From a checkpoint of a small transformer trained on Wikipedia: width 384.
MLP neurons of a small language model. Each row is named by its layer, matrix (gate and up: input weights; down: output weights) and neuron, and shows model dimensions 144-239. Each number is 500 + 50 x the weight over its row's rms, rounded and kept within 0 to 999. Numbers have three digits each. A neuron's up and down rows have the sign that makes its largest values positive.
After each neuron's rows, "fires after" lists the tokens most often just before its 100 highest values on Wikipedia text that the model never trained on.

L2.gate875:513467532524553500517574476471542534468497554435501464373552406449466409529530513439537497498432498441540493522544471559523469486519439517575439448591484494431470478510496515517496521476544579497500552481512527609549575572465491491482562608418484531581478444545451563449510517499409486565
L2.up875:396532510522499521435526489430480505503378572485565397479546513478494568524497525494466500548495557612579514554349484474528501568522516471562533547522451502532571441544478430557595513547535396541513417466512506457612502465530568587439490460540476435457548486501579505452588567477484491530
L2.down875:440518455532527563477461443487462449470499355418520469481472601452490525550487481458486516558487462541475543386470528457527533525579461439510449461566476538602482597524599491539481576548562479541547448516487554521472458495465565429503494448509555408500451486406569504490466560420574509480
fires after: " re", " con", " de", "am", " Re", " c"

L3.gate154:480511468460486478495519477395464440494597495564509457608551440499391469530527518484532518535542451498624484444458499433574526538451445452492473497538463549514462559497549451656471421536570539579486475513540532486393673515444517455510498510453624519561531517467531485498482452628495421535
L3.up154:526534537467501595483542496440487490493467431462523549582558482500463480532510590449470558477552473604485508457486448569455503526467481384503482525510525581451418560513472499547448466513539560512516410461549564499530493479496505469458471459399436595589521547461522631455530494528435529531
L3.down154:523471486464551441497467568500557517481432507464593538620516440516547564448483561539534403538528580472443414465456464522434522449468486532493459525555504564471585482481486447526548486526506464486423489491461460539502456493531506481496459594504483529488475513533477562434408523453548502584
fires after: " ", "e", " se", " 1", "."

L4.gate53:561579549434582501479502426503556484462502425589475514394440522530502556557516494560465567525501464494448530539569552540384485465530538460485563539494513478654559557501504450500485490526554499487513527426446499482517549428521346494564501513506510495482452449515562506432482540543537491479
L4.up53:497513487588447542543520600407557485562454442483525440489492456533516480442491509532453460472527563504530476400531434521407529414473497463491532521535525552506461566425500468495508483425533541468491545447551496528504430450474439432524470467433536455493516543541461459492444495519466499497
L4.down53:472349430539529557516400566567429470504570416416484482490517524511506472537536485514488490499527499553561529448462440484453410483464503446503560549452537464508452574564493542500474530488526488626523446495509534475496506506532642294512533441497499511516573581450511480546555520522529502501
fires after: ",", "z", " h", " who", "y", " g"

L7.gate488:516483484466528492468535463493506460442503432594495544584510556511459477558478484519486488459453469601489493394505485490427502447574541555516543515509434522495412514423410457518481466485472552548568463512592451484456513429481445527469477570479544582504564450514442405525471533396518496561
L7.up488:530449483497588519538525489475385435457446494575487503425492517406483505433546436547623554483403511466485521357439546469514539537508477465563549572523375513466494538492466500509451481442445463527491491505508508544528470488530513440483634441528522546508468477434515516471483512510520553472
L7.down488:386504530570477411437505480531532459434548523460493493537498451555514516487497547561467497539466509508542451540476429464541466488550486447474510465447515512547489423444565497512470527440553501463478520427569549438510585528442480493514396421526475529477475468510535596570587546474540414534
fires after: "l", "ol", "li", "ci", "mi", " Win"

L5.gate234:547490488475518562512568515529525452465507565552507477446514491513410476580504533517437441528503545475491608480489536450553419510542539530481485486499531475452462523536629457543472519546451467640515410520501525540499446499475519536485470495432513479583531503414498408447489542592596482466
L5.up234:508514554519503513503493413515425451416477520528361526547509518592408427529401412515450480489475576453485577450632467496513560521489513484548499511465541569488546471456585453442400480546502468580554436426461544492565528511473462557538506556488484434430505586474391503507510459459484553472
L5.down234:428517509478546576394490526479494442574509511472491505552558481573471458532614479470567470552435513445520582472551466524551479481597521470438519388475471523474498505479524449459565436499443470532421547548563581458520492459528566533562447453428583526498605514483387461521565519470415385474
fires after: " in", ".", "ut", "In", " out", " In"

L3.gate902:506457597608524468417573521494528575532422548497565443456430580449547504494541486466498463521529486443542436481498552548536419433501446509526448471473530441503524469501476533509466553574467497506534566469435520462494596438564490464546538615514433478395535571510582443465565500493543462433
L3.up902:490496502533532500499442611547508482635553557442466451533469495435518522464445514510450548421515427470513466543481513494510452516534485524457488531535468488528552525558471418524600483480453547469542417571499491499479538534554537458475646616569466523468546583429531464455477562487491460511
L3.down902:466499584398469546496437500522494475542521429426410441513573412475536503435528542517402493460419423507528488585539490523458476519472437468503599447620568475481530521517549442530487541536529481405521489531528572436387441564443533523516467525457514544591478441526491544495386553471602495488
fires after: " P", "tri", " co", " c", "c", " p"

L7.gate896:487549569543593547512459510431534468572528521429465547452546512561519469534485573482483574481446484477511472467468450470420472428416568521539541374405502484440450538480456480548484566470525452415493435461484519476586394432406471511594511511515501541451548535557475507503503551515548504546
L7.up896:516524504445496508491547507525456545429484593559500506456540465477436519472564440422475378390513554476486515544400507420480402476415548481488460552431652570519526564506466459520510498472453500498576545530534559477470535467400392502538421524505439590501460507483525384533497514545436587496
L7.down896:531554520541467425399508512499450495571555489569485463507518471571534476535445479520483571571494510541450572483470481447538391558469488495477498485557455526514508568535517567506474527463522537491498503596498453541593446486470555465439468429583462469452504564508486541525508463508501513557
fires after: " T", "d", "t", "ra", " G", " |"

L2.gate814:468558515477459502544569380481592567520484378515497423537486422444565491528509561535524529467507530547636442391604517550413494464438513514502519602478450443500445467457470577493499559480396486483420488490570427516493452484472511520510474461500475420569474560568488502424508489470521432498
L2.up814:499527502568592569419490481450503478557527531464517547639495578425569471434531554490458528465418529509442486407435510541540582412442578577558471496531542514522518513547527449516542448500521588539516491491520510453511502497494464550529338525428500496486536461481374458577495486453561459543
L2.down814:547628520608428456492524442531597536523553586510469499501440506435503501536615483663528440568538512503513556564494490423466496527470510485437504453451454476437452443618516508510538488550520444557527440531476518472502462483542464522467528467470509457571514517458522520529545418448477451535
fires after: " G", " Pa", "ze", "c", " C", " Air"

L9.gate882:586511530502576485521411413441592487498489585512524404528507491476517486500569628565541552408431478476574475516467488461563483422425480544499491445479502460495528503545470491478410470525513561441517433469522509452480484358499516427498551460426464483565429548475555495384500492529506474466
L9.up882:524490485467537582404507543572457463478499526448482542493538403482532502418543510448574519425551500494631481495428563463481529449520486451481446537470569508474459501485581418449452511414363539490582522514508451418565522505416453408445533550550522472445479536538539472490530505406486486501
L9.down882:587520513558428546513513590444493432477454533559531549511512557564604542497495496564514504541448476458509489599387550510523602490447473493576478549493481472504517422460427446495515465553468531522540417539475459473452542428580483540501488554423488432538474521497536508422413453541561591488
fires after: "|", "\n", " |"

L3.gate529:410500443575439442426522520499522540527516537558489556620592503495514528525562510416531526506497496434529484466481470486500544497544423473517472476538522466486498450558477541504379538553515574505502465512540425560531512595534509481454460538543428430519422447609562444498508426468596541381
L3.up529:494540448393535582415505510532490592505461502538502503427470468524486489495508420541441530420463513478551509515497521569425434545534445551544529483466417429612514520444470450526580567484582484469553454630536577515536502532444483518422546481468464488364476445519516523462500489501535442540
L3.down529:546450538462482500489529451551521498548507589499484465390506543500473551520390448541541490504453580487586558554459545581502427516433473452507541530519483532517533551445498462420519508381530466471505444545544458506486397569428572517534510463548549492453518549495459567523491496559464415496
fires after: " ", "o", "-", " C", "e", "r"

L2.gate592:411586478514575466459490480450475569467444384485547490415418490486517524432531545478509469564536541560549522552486506471419597523604572527595484443593353604606405527500497453463542542524518507505522502475478434438420527529566496446526477524484565574515535454464504514560536509496581514470
L2.up592:376414523492543442480488550455468493511427437519486534536476497519511501557481464528526657421424483558516589565437422506483482486509538478452485486587464521512406493583472452476492509484392462575550487439535500558553557454537523492453483463416471524554393429508535478495520370448558414440
L2.down592:444496537445499578466516644461366505510503535475552547499570497540559530523457514447476470428539504460523476536515506562507533431442466441391525520476497454487408498527463539485540470510518565450499498359604458551609495502513533483531552487541409539533470547391462546485535546584519459556
fires after: " ", " con", "lect", " T", " se"

L2.gate953:500434497504586481502555516623472494468491465507421440402550469521457432483472510571454458382449434470565444571513566491567530490583534512518449494503516460487394501444475479469559509538453443479441483466520493432519464535556468422558410463556446553472575571575465589434513369479482541502
L2.up953:423493477541526496416511488476503488528502462457533494579505535558509575496559521501495517572535449494436455528471553534511408511383554582537528476441524421462503427442571462409582502604408562449472445499481531464445496605508536466561401489466519515502464597471409399538572447550494432550
L2.down953:466462528487504463346518476470474575514525424488503458525558519433530610486549461439451471507444575536532498459475559471483412518461424546490536489505501417492517545488436512546409529453576585496495491504477498462459480481493525571569493500349589457533493506534482485522504422497549362525
fires after: " E", "′", " con", "s", "E", " Co"

L7.gate645:506536585481557513473450485472411578524477529527560531480490440455495533563451554547524492567540554568516576486529490380490497490521476493519449466539455455577453489428577602491408471495597574524465533504535455504411520437472370482502431499470509482524534556464551494501451438504438502435
L7.up645:509451522491568471509533521591502498531536568476512514543526417563516571496507555556489580533475473486466428617415436511580590445432550474476488502468549572433353505579584485478570448460622543455435541443556564536432476426452521475511528488567569462514460514590537545530431527569640537483
L7.down645:531513586455535467499516475531432485504586447491423593468569455494501367472458511518444502532497492522450505575421503529438529488461441549448462477465576475563478486602522506469541565504629559507537488545455569500561585472443479528490539547518454465495472451515480477526459500565555487504
fires after: "le", " one", " 3", " 4", " re", " Sa"

L2.gate627:511526375578511444532444515491438434503537457434494552529532537455515429523493646587505519440528497540492502514487406569593489518573569516590410460516516546500542535554527493420524514501472430583456493568532537509467510514560451474527460470542420513487431559574485538503540389461512482529
L2.up627:531528510500527487504467550526513494401467462471513485504555478493472453404550489531475516529492561493437541442579438525528545481489471587552489466504538550444430509428536536497479501528548488543537479512540583494408431538510557500445499447416409626450566553588442433528443505526405496454
L2.down627:605511550514466390509492550433576489467414447438513451594487440618495465529544439435540376512485498458534564434496513463519422433437451534539482442504412475484489585459395542464458573539619531516514402502526519534479513482431555517476513451499472496507494629606420534442496487499501523464
fires after: "e", " Bo", "per", " Co", " E"

L4.gate251:503444538478471489565538528519512533461541558468513564535475551517573444548540545525633514550513513504532389404451476413541435536573550482613526465532464461460431610500526440543515592591491397604481503542537457563436530551468537469540523549386557502608443610411558472475515471520500477445
L4.up251:503461514589464484520554595508453492470491512517587535556504490576418557464531557484464478526404534505495474476522546579514530560542562501499495494417470571517506452497587423457462535533563491574581472481480518561596556528565485500432485488440463612554446434459511505485501531446519452449
L4.down251:418479503509474474513538562389447510484454522473454491446481492573502617547511511556512515589503485463521538455659521525505647574474470419450506499426516521518474424464565567461477443551462531593452460544417546444489512450495495524475474486467484452528583545527471431472510442484457473497
fires after: "\n", "c", "."

L12.gate646:505465493616538508488496562491503563460585536554509491507458517529433618489514521504511525476484526588598499491532523474478413379434580438545532483490589524587419496523556454511497527481551450537551437492520493452486511459487528569479572502377614549566469411534516538496516376546543473484
L12.up646:546417531524410472544509592518476462485446616409582509458403602512505454481527545560507575521471459470513464475429504465503491487586471482572494537535465486596433505468506467467462518578509580657470458495533481534559497570505457451520427558537533523500442440476516497501434480482498461499
L12.down646:478437473561432502483564530455451451508482483581338510557537507469518485452440504563531495504557597498521532463530420612343485472411521561548590517453543480482541495523493525365514426541511543572506456494393442520373595522562540546553528482481538483471468411456463506576583421599545542548
fires after: " ", "-", "le", "n", "."

L2.gate261:458445508454483502536518528560465541547427488550529406475593448501531515482523548481444512498481514546478607483463476573399542472541537530410516568500478443466427548500403531439491512522498538539524495511495421461465462484526524470478513460418424486517498464409601520414487423534581423504
L2.up261:481527479466437437529554447496502497549551419454511505468455555531551571552447601512575564467502453508509521553497488543559470478463531596559502470520470525490485536575560650515495509493373440493500400471577539490564464478580505476493484493562517503459373345475415537475505474463485485520
L2.down261:406551480562548552488464475515439494550475533496558440438618579493483495479403523507601518529464485513455479416515551477489500478513538626426459490562554530386435540406418552425520518502552523525516593501554503614576496524491526584542529493532546592597526502497507550530418381413541526542
fires after: " ", " ch", " Ch", " se"

L5.gate923:464483550635465569599512457543566513449518511482549466517524503493460526466537479518597441697453512545469490517542473570490462548622496519566452432578487473473443431509537590444526540409426574435520456542464479534480521499546562532493507501518533448507467504433473465563565484514515465444
L5.up923:535549493453526520426561373486544530558513537492481405495568591509532472600574628503557420544530495498530539462577512493449546556489557473405585447474481512502479480466478516533512487535429441460495536451516482530450428481653498439525591548419444497460446544483507514457550522577532463476
L5.down923:425497431462494476462422479534581597493467530485501426451529497454494519434530533510481491465491469538467553555536510475513548470596414553520392500539492529548464590479582410500510491492483553530445521527528521392520545474465516555503513547519488540560498508538556487571461491445541441540
fires after: " C", " Bo", "O", " O", "C", "k"

L5.gate650:593466518501463489502576471541473580558442477584448434465502539396492505566448525502590563530529458507532517504429486465538444540523487460506503527512493496519514452453513541492475498546449484574477426462537588496452487498457576454430402463480474497540499504575462522461460445453443484449
L5.up650:524468501523428532548561515473463502510569514441569402525500468461466573431473503601471578347494562482515468500621423545593491530457478629546547529575616396519476495584469443522488494415525551507428456477513533472487542495446588581504436539466536461568506507474444464456497454554572463410
L5.down650:457501469565500467438413477448485487536557368497520472433562466527507493483501513566459501488492641416513548492539552550563488489524490509481436496451491450549561535431510567451552490451441487435432428487463537560408565557428560519530432513378620475578497578522416474496538528501598509457
fires after: " F", "c", " f", " G", " V", "en"

L3.gate819:484507480485433434516469378425413585497471519526581432622487413541488531512564436497507500444575465574495505505558486503519450522468424488493509490467459462487493520504571456586440461540500456522464483539573484545433486503507583571460486572415519492576570531500487426580505421529555558587
L3.up819:546519488583536471522503575617543548492549504475491525499552568558493570540537575499453546498497476466634478499441537547473531491563505532458523503516524544522414446531575575517638575507520526468526448473527556528506465488514470492398448475527523528446499485558523547521459461421502505520
L3.down819:520498455371505477439516457441419500467455564546588523465542431437497430555460471461450434477535501598366447510552470579568528533415470461530446498476461466518641604406415479573426424522552485536386497503481496597465475557459404532450489390497555522463540458475457463490421476472445546469
fires after: " ", "-", " the"

L2.gate975:438462480552475509601480503555444565527578456563481480541489554491599556531534489464491387475458529444521497517515517443519396498546472550433525439495462546460476555523560522520428518507439599466470494487478461501596493516536561546454405446563466537509521529535540496457562470447589454516
L2.up975:484490484476475588504564438505480520575543432572459510520497374493472509463410413503495410451447533429543583519446522545509503490502432525630523479507549443465517563542410480564561456496525539505494603535584564452480471537511547571462443416548453583442509541566560446423570595551542579483
L2.down975:475518461470466492531459482474546534490467533479574585474462562421457456510460496491504408524623540486541460479510513481539544486491553515466446498535497489499545493554515489532538362529536502415536482511520552510522443525552661516559538472435521431431610555544483537446532519429511540549
fires after: " ", " a", "-", " and", " the", ":"

L2.gate204:483480519437426483453505460502482486552437539464501580474570489541497400506465450477541422483487622416466531481483485380496505530452476503551405491476408536475497556428569502533487489509542494499455442525560563472458604479473495444440516520455473541549538512553534556545494462535512479429
L2.up204:535493516466590469414475539619396557461501483529519427538455485402527508599505525542501499568445470477595529501515536507492541524517552469427570455481439473558439406635508474521543489483556464456516452398480560503587478439536469513516508419570476414416434577379499490527517522447525477429
L2.down204:584466452430582524426594492617470539493450538554463536511488440433520493524472446623514541606437494525489474497460554498487567499567503499533483477482442402560510488508537487488568541529557427575505441457508566471552453446538429492558509407576521449479557409440517477532383438550567533497
fires after: " a", " ", " re"

L7.gate617:481507440408425460507507454546463604532523567535477527558457518489502490578543526589517527490416501501448523457494580538518532465503476477444467533460483477482533469441486559487477542517427477536443521507547474444541448525521619551609540516477433520504489539442463488546485598537516396488
L7.up617:402497444418499462569504448435492596545585565516524530537478580453518579538572500450495531511422512514596539429488616515561465505480404476476465481481555505440494440427529541464543552563465494497460490517538468476458413533471557481486546519500493504584507610598498537500537510554513426567
L7.down617:535344501509374513476471540544455487508505655421467508516471340539574545521491420495523414555520497459498500493497469572526548560483554524458453549500522537474457502524451472506490530447467447506532499483501510498555553500520485442541461547496522530467487510519507469520438479556494512451
fires after: ".", "\""

L2.gate253:566466522563584532487508472480447512495418506514516481375547456569523451473574542524517528502433424434490497510419528511524606489507509509648557469510444472482439545525482426509588542475455491519440543499528557593550481492472403399581464509482501387470554479466493504510629459520494453530
L2.up253:422443480492489519567516477619522461454478500487433550497568515415450564547505452541539420536478537490445458489497504429521563441549621540502606580510621466481459521526507477464510481552429502504630483465613561453398409450556505522474527453525496511525548493529549512451457476508433556560
L2.down253:498614581575518495549579548530437556624591402454541500526521544502517580472469510405420533504427469461557497452539521484552421426591473454421427498409476512455481465574481521507522521454551502497526500469408583543562540550474544486520462470420483458491575503481449564546390421461568516574
fires after: "s", "er", "os", "b"

L2.gate132:572504406558539476570508466557561530521469398518486539520462541491525468468587634480549529535493500564565498488501518461466479475527541452499484491422329572439425411557464520549449493414463586408501531470500478466496462503509453465523547508528435412403455510597505456472567490560495447401
L2.up132:498524498524549482492556471458455511533451497477612617571387489551532486394518591450534500425475483522519626515434480534540438546476487545583489472585467487441372436465524551556552481503452449490482451457440478532567417483454471458524474556523457521525554469380431491475532387571594490499
L2.down132:500442554446498499473524486569489616472503539372570536551455531542511421416382466562486507555532454528498580483422537515486456546559476532542554482519561573409475369436569465560564467481551516512397566456462509559525490526530518523407429507487542462521609521352467514521442522519472508576
fires after: "s", " S", " c", " the", " C"

L2.gate371:490453407504402412580427531436420502503420483509413399546558464530505597450392473450541494506464351495524459530476529517463493526489444545524523491517608497503434428509519487491476473419465510496553499498505541538455567585524470478550500463528485503402552525423500449481487460562443590548
L2.up371:645452602460504496573573456494486561471583481518424588477468491435484492478401563486457476482529468555495507532531468540574485469532487559471522444520495437520514453516497497524449441500451423446515489431532495517462465369498494540524481478546600445480462527435396470507493515570477461410
L2.down371:526559610515584575546488520414540502462515480439481614486519433446504404505581516612510568420520462561515593575428549420484541549597519509520486426559416427504405459558491493517484454586496428490555473445421494498585658466448451497473522437470526424556540443548457556545495507448486479520
fires after: " cl", " qu", " sp", " the", " p", " P"

L4.gate677:527466403517490482487551451520520432486448547453455494548532573554448517505519450473492499476519539439457512432497512488548436471493534518485459433443573469493591530546514479466528473417501548530526430538484483441555454532471505524480502524455493521511438526552516604480539503432483465479
L4.up677:507544608433474529537537526480506517481528409520498383632519538506491431473582440479556528585476621551523506438560476575450482478492585515502437595400537476498465449546544516534470527516497514472499501563459555496535503523464501483480552528459519539524545546471477361455557480540527558529
L4.down677:420483579493367541522467492519494445458526480583529451500552570473386436549521456459566547496441527523561428454439665552577489544448527423558489430485516478503561477451588470539446526513425503476514483463459488508399522500431427537471552448503482570550534509514470450461450540450545491513
fires after: " P", " an", "M", "in", " M", "P"

L5.gate801:531515493511478476538497429508505522533417538491476489507530534484479479491464534538439468484489566492504457438506478504532601479478521482583456498471579449503465464466486547571548473497563436507534420537569575455587508514536465466465490469502464533434434535459475630578444425560563575476
L5.up801:555447564479502476450474407421411384567441483487498482550502530552455480425479573500545609462491462494522454427491532453599477546561565435454501582451521470565497530591492526451453441571489505467630502507468529447581446523608561516603481562618455452411559456455484484560541378475449546453
L5.down801:523397460475469529482540460521508487463475568427542489581568494502426525502478466485524522567488455484504536568488479516517496486535469532455517499536547432462486524513479549446459446449548522474488495427510516520494476459571550513538492423558512539489524537450611533416507501452556435426
fires after: "s", " ", " c", "ut", "us", "is"

L7.gate739:484433460409422538479490418450405525526447528467496466596477589366471404458537431561509495429578479483434542431501482521491479470442487436527436523492471454404503537475468527352512542466494471468447442545449490560521431449495480562517499437423458520474493541493578557482557536528574499537
L7.up739:528467440500465553453512571434498480567490531491528454551514508423542452548503487560511436489528526550534462552440450486528407467455468506506443528493513571475461499436531641477533482496504516489477370541452490428453469414566503524481417489554469545499543572486599500459518544566563478442
L7.down739:500443496472542462478512508507453515491448629505419485530349509473455438467432450487415536591544460423558483490484376477494531523505588566456528454489432510463474469394442457577509497514524404535448514490491539427544491588480496479574634538437488495365508483540467493486544409499516463556
fires after: ".", "\""

L3.gate565:475508563592384434498579490478502389479454524499427458533456518554565592504537491538442512471474515501469538420524593411426503549451424547405460466488490538473520576447518530534419423523512447540447429518547500510526524510499467387535487542578556516535482515523494566553479463474542444519
L3.up565:509517549512571451534584514540444530481469448366500513502426485561623517439534522472552557460449538574498468504457528535465489417534512482433575604527454477522488430476523458480358446506510592590541475453442483565459350470553452513459461476505498452451474553499514458549476457468510531495
L3.down565:501485485524623531439580405549519584514427563509508424503509583571555518566462511403575531494496437434484501622521431469584535495553543445489507415505368446442469463495494575500447560495556519391532526534467505493498478527541399569549485469483566540471516550574530540495492514410554526502
fires after: " M", " ", "M", "ar", " b", " sp"

L5.gate115:480487510470555465478507560533496528471494492421514497475499558485621468450639488417522508550525520528571551509517616419519487546485540568541529579517531484512515430456558540449477447538624637491462482432467514487599462544568515612570530565533503510489470509439532584498485528473477506507
L5.up115:393494536544500498517470558454473522471521444436468521489493429509610517462547522510534464505594407507507527441439501508482480500455521484591576568574561461494398492462486466460433526495539505561452507545536525429566474500444511563512522516455575491529481498447526555529461510368535503520
L5.down115:493470573473527480453511518542473431556547552525466534414546582515542366501430455504533439475479461499465557572505559594467543554536509516435508495501502499490497485498459581592536521464521452442534485488528472513529547440438400511422497468448494532412561453521476529529462486519530511509
fires after: " ", " F", " c", " T", " (", " in"

L9.gate287:520457521454514475512552511555612399551499471475487513549485530366406485599536573518495495519544510512571475428551423550479460531505567528679498504565478517554573521552419452486428568544473493489432521619475485457573412505402501518456403533527538428516474518459528525520538520458496458508
L9.up287:452515581552544466438460523474481411503423481539566512495461495548437603487529502475495542516463433556523533499489590529541580529510508525516490601502531478509493497578467487553418515506419462481566617491506503488571555477489555462421642490518387483537464558445475559398455410459533557434
L9.down287:496397483456424576493395510363472464485453443612563581521519460433533547620496481501383521543564528431436462622496443554439488561512457485570553475471487507440483533602461526537542508549524474543553463592523479579429563415522514542458533527551446515455576509527515458529469432503413496480
fires after: "\n", "z", "o", "u", "R"

L7.gate998:516534437493452531536559367552406533548483543485465480531484526543550424478572481537539550486488515452353515489543484542495477479506454418484456523499535503583532532424503545567527605564510493539477530529452555485506445504518579505513540455467475487370523434557458492485558537541562384479
L7.up998:557436532443511466573483573489410510558522439491427473499461539488561428567488479546500528513497396578500497542496522537550579344514618467507503527552465572454497456517481568534479550572496525497511427473503410481458497505520534504493490539467432459450523439551547485452526523498537507522
L7.down998:478392462528502590465531530465465482486443548504555477464415491598577438513451529449515422538535608417447536549565466527436473562464527549494556564455553493542553608522459567530535468490574467535494523515474591459580416492448501543564526468490585533502459387478564402530489599408559521590
fires after: ".", " me", "\"", "B", "da", "ar"

L4.gate284:454456362458513461494561422528552464459529398508540471500491519592606492511603515483478411543501589474582572562514414411485513505503509506464517556515501442464459478504499532449524548500481502340568528546502482478543464418601471576480472484521458465577505576541530513460505501522430532487
L4.up284:435508514597542581504457563455486485400485505485526576497431537505501492574513500542478553460453527586530547483397555561425416468405555509513458466497480537504446322435484448546401560482504505592450479429435543434473465487533486418581605624528520569520429516490443521532470353454495580527
L4.down284:496514353386472518562505500520523416503519554611507379500512534549576490462529496518481451424516574399490511542577551472494522628478492574545516528475499469498467580594493557533439462460515495360564589550569457532529474414549579598430442431562501487484541526461507517467501576535509464415
fires after: " f", " ", " comp", " F", " down", " co"

L2.gate82:509577478473570474483418492517455551459408478500523545497485485569523425539546533510571490503452493513504482426450593452485545490411507477498482546577559520537525473436469524538475447439478498525565522471363387536521517536420522487540543471427428520500485539515563496548484495501454581493
L2.up82:501538474565398516483495466468512479415495562517493526595402451535487448458508512495509446447457524573530594465490520508471510462513451423511606447514529442454497529431504420494572536577408494425481572527419527493513497534421455506452522509500535458458465476534509477548542469497478467486
L2.down82:423465464521535512513506481383537559489531532461462504505495547500600499548404558423531521509453493467532581562417460506547502502463501477415494606415481469521483573588502568471508555488584412523496550493442513574488530591424636550478517519453581517470569455505493580501481601481529515492
fires after: " ", " Ca", " ca", " Ka", " Ba", " con"

L5.gate926:491482508518562407417484444554581393522378428536595522424484506541592393538536475516516465556453449498493458496463503471582387549478500511534487384522540448520573388481554575620444583568439493531516494580532501429487542546510492526566500555474495464573506533538413569479519387619596448563
L5.up926:532533507383476584540536522511563493511454421482492462527573481452428564497500521514538575493511474460524490474546566468530539494501343538573462480488561483542419479549507452341475512518559497523505568408468410500526465503516467537555503450556490545607576475412555451485470462475541625414
L5.down926:462462502477527473451471506553492455444379494480505562491505406550534433491554497471522478569505487523535523477430473511380502439433558527461519546577431550595567475492573464507518536582415483518502484477537470407542542492458483548553489458555472481460494523447351419559530471597470436501
fires after: " in", " consider", "c", "di", " In", " a"

L2.gate762:391567562591490466471479445604436473494426483521549451511557480509575503520570528468454497437469458492477449564475545456582492498487525549481473501547511545538497443493489372531504484530590507551565561551464427502462474557441628513561503519558474466431625457414507485590469519511480500471
L2.up762:540544541523418574521477445451486513576487482432431518523629453584484408510498588457598498565466558480489488483456562511488539573548454360472586501491536407580465528492619410502469540468429508531459478551504470520592512475538500524521435504469423510454480539412475543529449445474428428524
L2.down762:603527468491551518458475493480459413471540435503392568494454402548461491575441511496523570401497474518444448577465571503518589554415479549555478454497481491498427487502567532491548542484521474503500489498570434538609520453552455587472504547525494526410529473513535449505505458513590483475
fires after: " S", "s", "e", "c", " ", " ca"

L2.gate934:422487540594513539513449436452547527528483526468535440488491525524595519458529524497446499559403472500553531550478531638515420404509518480614532506485468534440454547576403540534451419518450541456469452538494516468526535537492490419455485577550507397461462394500521524518611480512555481361
L2.up934:578492473544528491583516508661453478551366533500485468488438534536463474559577616496502441500591503436526543435420443497549450519564550539504388578532532555553434521528537490446527584628520474484582492483456445487470480474491523558433498482532483523528538544475509469504478439497451583447
L2.down934:453458531550485619537497516465460541445532492475517456464546454448522484462557618518442518569547438451559413623489547484486485444481517549570486512473501538526520516601487412470490475465526465564442556557512605441516629526495466439534465469510465437500442476514535544482492512449580442495
fires after: " C", "c", " c", "C"

L4.gate957:460432465483464536541535571458491423519542568532513539500492527478491541451531481477508434465458516390493489398522537445422439391452536589484515443490447495478508545468495564456561487450625592471527448520477548542511421576483458472432369500464470570459510477564598567530485486520427468492
L4.up957:460540513400486493564487547504526469484522504402582619446476474490443463514541489612542523568635550529482556437611447533512533518535516520592691415406477513514450510539562535471481436518495513480393508540422469534506429544481408405525509437535506541485516508545484479448528504447500416523
L4.down957:521488548494580436514495500500515564495505538510459509447542494572432450499508540507546491430463599505489493524558459496541511603486495501541511492442551392497460533461480511546505415463496460569502514534645479426562596525587447447532491503542490482489516539483372489490434555412419468466
fires after: "M", "in", " Da", "vi", " Ro", "e"

L3.gate275:520487494515519488501448535605479534444537407421518511530516437470496480490539539452508540491506562486576505485435439465540452579496500566561463500530613423485503614430453435455472609542543608396483452427476599473537543459554379470476528507407480450504537525480506512480471465514478488468
L3.up275:432520441435477559491486445462484471476530520488556466478409517485501573459534515473496572468492544509589456391489573457482549424428422524660400485599498469488456443421478538487494519485560485493489494474529529557512482492479523504567504564523466471480486528475477420566494503458551455479
L3.down275:562484501496543526462515512535557549499484466524502505525478492511461564461490533499555549483481469427511525505469464542499502490474507561474432537474552392563538542508500514497553520499525478431518554475538504554527485547465424500468527475486495481435458482550347461508508536519533522434
fires after: " ", " c", "l", "b", " C"